MLP neurons of a small language model. Each row is named by its layer, matrix (gate and up: input weights) and neuron, and shows model dimensions 0-127. Each number is 128 + 24 x the weight over its row's rms, rounded and kept within 0 to 255. A neuron's up and down rows have the sign that makes its largest values positive.
A block is one neuron, or neurons of one layer that tend to fire together. After each block is what it responds to, as a language model described it from the Wikipedia text at the highest values.

L18.gate210 [109 100  61 135 217 137 135 119 100 128 143 143 149 119 126 154 148 169 146 115  87 106 156 137 114 136 154 144 133 127 126 102 123 165 193  90 143 107 126 126 136 112 159 102  82 126 116 132 108 141 118 136 134 168 155 112 117 127  92 184 136 148 129  82 137 146 160 148 138 115 155  97  67 145 122  88 126 116 121 123 152 116 128  71 189 115 136 134 149 136 102 122 137 174 101 161 175 108 136 136 136  79 100 161 142 103 136  60 136 104 142 140 115 164 129 182 113 115 149 155 127 139  96 131  94 150 120 125]
L18.up210 [116 175  80 114  96 118 169 132 172 129 146 134 132 104 164 142 109 148 147 125 150 144 142 127 124 137 155 119 150 179 147 115 126 150 147 103 119 122 115 127 178  91 137 103 130 158 119  72 179 125 124 117 128  88 168 100 153 134 129 181 127 125 144 140 156 145  92 129 146 128 122 137 130  82 149 102 160 131 153 138  78 125 141 144 144  95 122 134 141 182 159 171 107 138 108 131 118 143 135  68 163 116 178 116 135  69 137  96 184 124 147 155 125 137 141 144  97 123 135 154  95 158 147 108  96 140  89 133]
L18.gate411 [131 151 175 157 132  79 107 154 144 128 119 175 148 111 125 123 141  92 140 184 169 120 154 143 104 137 132 112 129 137 150 110 157 136 131 142 135 142 133 170 142 144 125 152 130 148 113 103 126 172 155 100 108 167 120 132  99 140 133 155 107 126 146 117 121  88 123  84 161 113 135 160 149 130 153 137 102 111 113 149 105 102 144 131 162 143  84  94 112 126 109 107 149 114 108 135 112 150 111 138 141  80 127 135 171 170  74 134 149  98 165 156 134 115 180 148 123  95 115 167 166 128 102 119 156 110 188 107]
L18.up411 [112 169 108 175 118 169 150 107 121 106 157 139 162 109 149 151 150 129 120 144 144 111 115 127  92 112 135  79 119 144  67 149 129 147 128 119  85 153 136 110 147 116 120  97 137 138 158 118 110 134 127  97 130 102 146 119 114 162 149 155 105 140 142 152 155 114 121 105 142 137  62  96 109 103 135 134 112 126 139  92 123 107 100 112 101 173  92  89 132 135 138 133 147 108 161 146 112  85 122 111 156 114 155 159 135 135 100 135 152 143 128  84 137 138 129  79 155 113 118 148 167 121 104 150  95 136 129 111]
L18.gate1078 [138 121 143 114 132 131 159 124 174 121 137 160 119 145 110 121 150 139 124 119 133 180 156 157  96 135 129 154 165 125 153 135 173 128 157 112 115 118 140 101 106 123 129 127  94 121 123 131  80 130 113  97 132 120 136 103 123 129 145 157 124 164 114  85 128 116 130  98 131 120 128 112 145 162  77 103 115 169 124 126 147 102 137 160 120 132 120 121 135 114 143 135 142  98  85  94 132 108 131 102 138 134 111 131 146 130  98 110 150 148 107 116 136 134  98 152  98 128 149 173 166 127 119  98 130  99 155 144]
L18.up1078 [ 95 143 152 108 176 137 119 160  63 118 124 131 126 156 151 135 100 138 138 131 140 125 115 146 124  77 121 166 125 194 119 128 106 128 120  90 149 146 123 130  93 122 146 104 103 100 150 147 144 138 169  91 175 133 122 120 107 182 162 140 112 149 175 106 132 130 117  99 118 153 127 106 136 124  91 144 100 126 150 139 142 148 101 130 105 125 135 146 106 133 109 111 101 142 135  98 122 128  91 142 141 103 106 108 148 154  97 101 130 111 131 132  90 132 118 130 111 105 119 156 137  89 156 154 112 125 120 152]
L18.gate1103 [161 103 136 133 151 152 120 157 123 136 129  94 112 135 121 124 124 124 139 152 100 115 144 147  96 122 109 146  72  69 102 114 109 148 119 145 149 124 135 143 115 108 106 158 105 121 140 108 156 168  59  88 130 130 110  94 125 170  84 160 122 152 107 108 130 106  91 124  98 121 126 116 119 138 139  72 102 160 125 115  85 118  83 116 105 142 149 143 135 165  89 133 151 128 114 136 125 155 112 152  93 138 104 112 133 170  86 129 117 111 149 122  79 141 121 126  86 119 146  92 126 107 140 121 131 147  93 119]
L18.up1103 [125  99 154 131 127 118 109 173 134  41  99 138 139 107 168 142 120  96 135 117 152 125 106 155  90 103 152 163 153 127 120 103 106 133 101 112 131 143 151 107 128 148 166 130 137 120 123  82 122 184 137 125 155 135  88 126  98 117 139 142 112 143  94 115 120 138 102 110 182 139 108 126 123 133 130  98 113 149 123 120 131 140 134 116 148 108 140 127 115 139 159 122 182 119 110 122 108 114 152 145 187  84 113 134 121 142 163 118 129 133 110 130 118 172 102 126 107 127  83 120 131 128 103 146 118 152 123 153]
Responds to: Tokens that finish a fixed phrase or word in templated text: census "made up of", stat-table "Passing yards", "4 points", mid-word pieces like "Relig".

L11.gate1166 [155 118 121 169 141 146  81 133 147 194  97 135 132 117 156 159 159 126 107 104 128 112 144 153 124 180 115 203  93 129 125 140  95 109 108 110 129 136 148 139  77  84  87  97 127 150  84 126 104 148 127 146 161 150 137 117 118 103 132 115 113 152 118 138 132 126 112 125 103 115  86 146  98 143  99 148  77 153 122 120 135 137 138 133 141 199 143 175 115 116 132 115 135 142 136 153 165 140 149  86 133 115 123 152  98 147 132 101 139 123 131 138 140 134 112 111 105 100 169  93 120 125 116  80 141  90 141 140]
L11.up1166 [131 117 132 101 146  88 121 163 113 128 142  99 103 108 131 111 153  94 166 123 139 140 124  98 120 126 114 150 129 160 116 145  83 166 175 103  92 142 125 147  87 157 132 106 134 125 134 152 147 176 108 124  91  89 146  98 161 109 166 167 116 136 118 119 146 123 160 143 143 153 109 105 137 163 153  80 129 139 146 104 159 121 163 118 113 129 108 124 130 123 125 114 147 121 105 144 101 113 114 125 140 132 114 124 154 141 108 156 121 142  92 151 155 144 127 153 148 160 115 120 128 112 110 154 154 154 150  93]
Responds to: Second word-piece right after an initial capital letter, mostly O (O-ct-ober, O-slo, O-scar, OT); also " is" in Wikipedia lead sentences.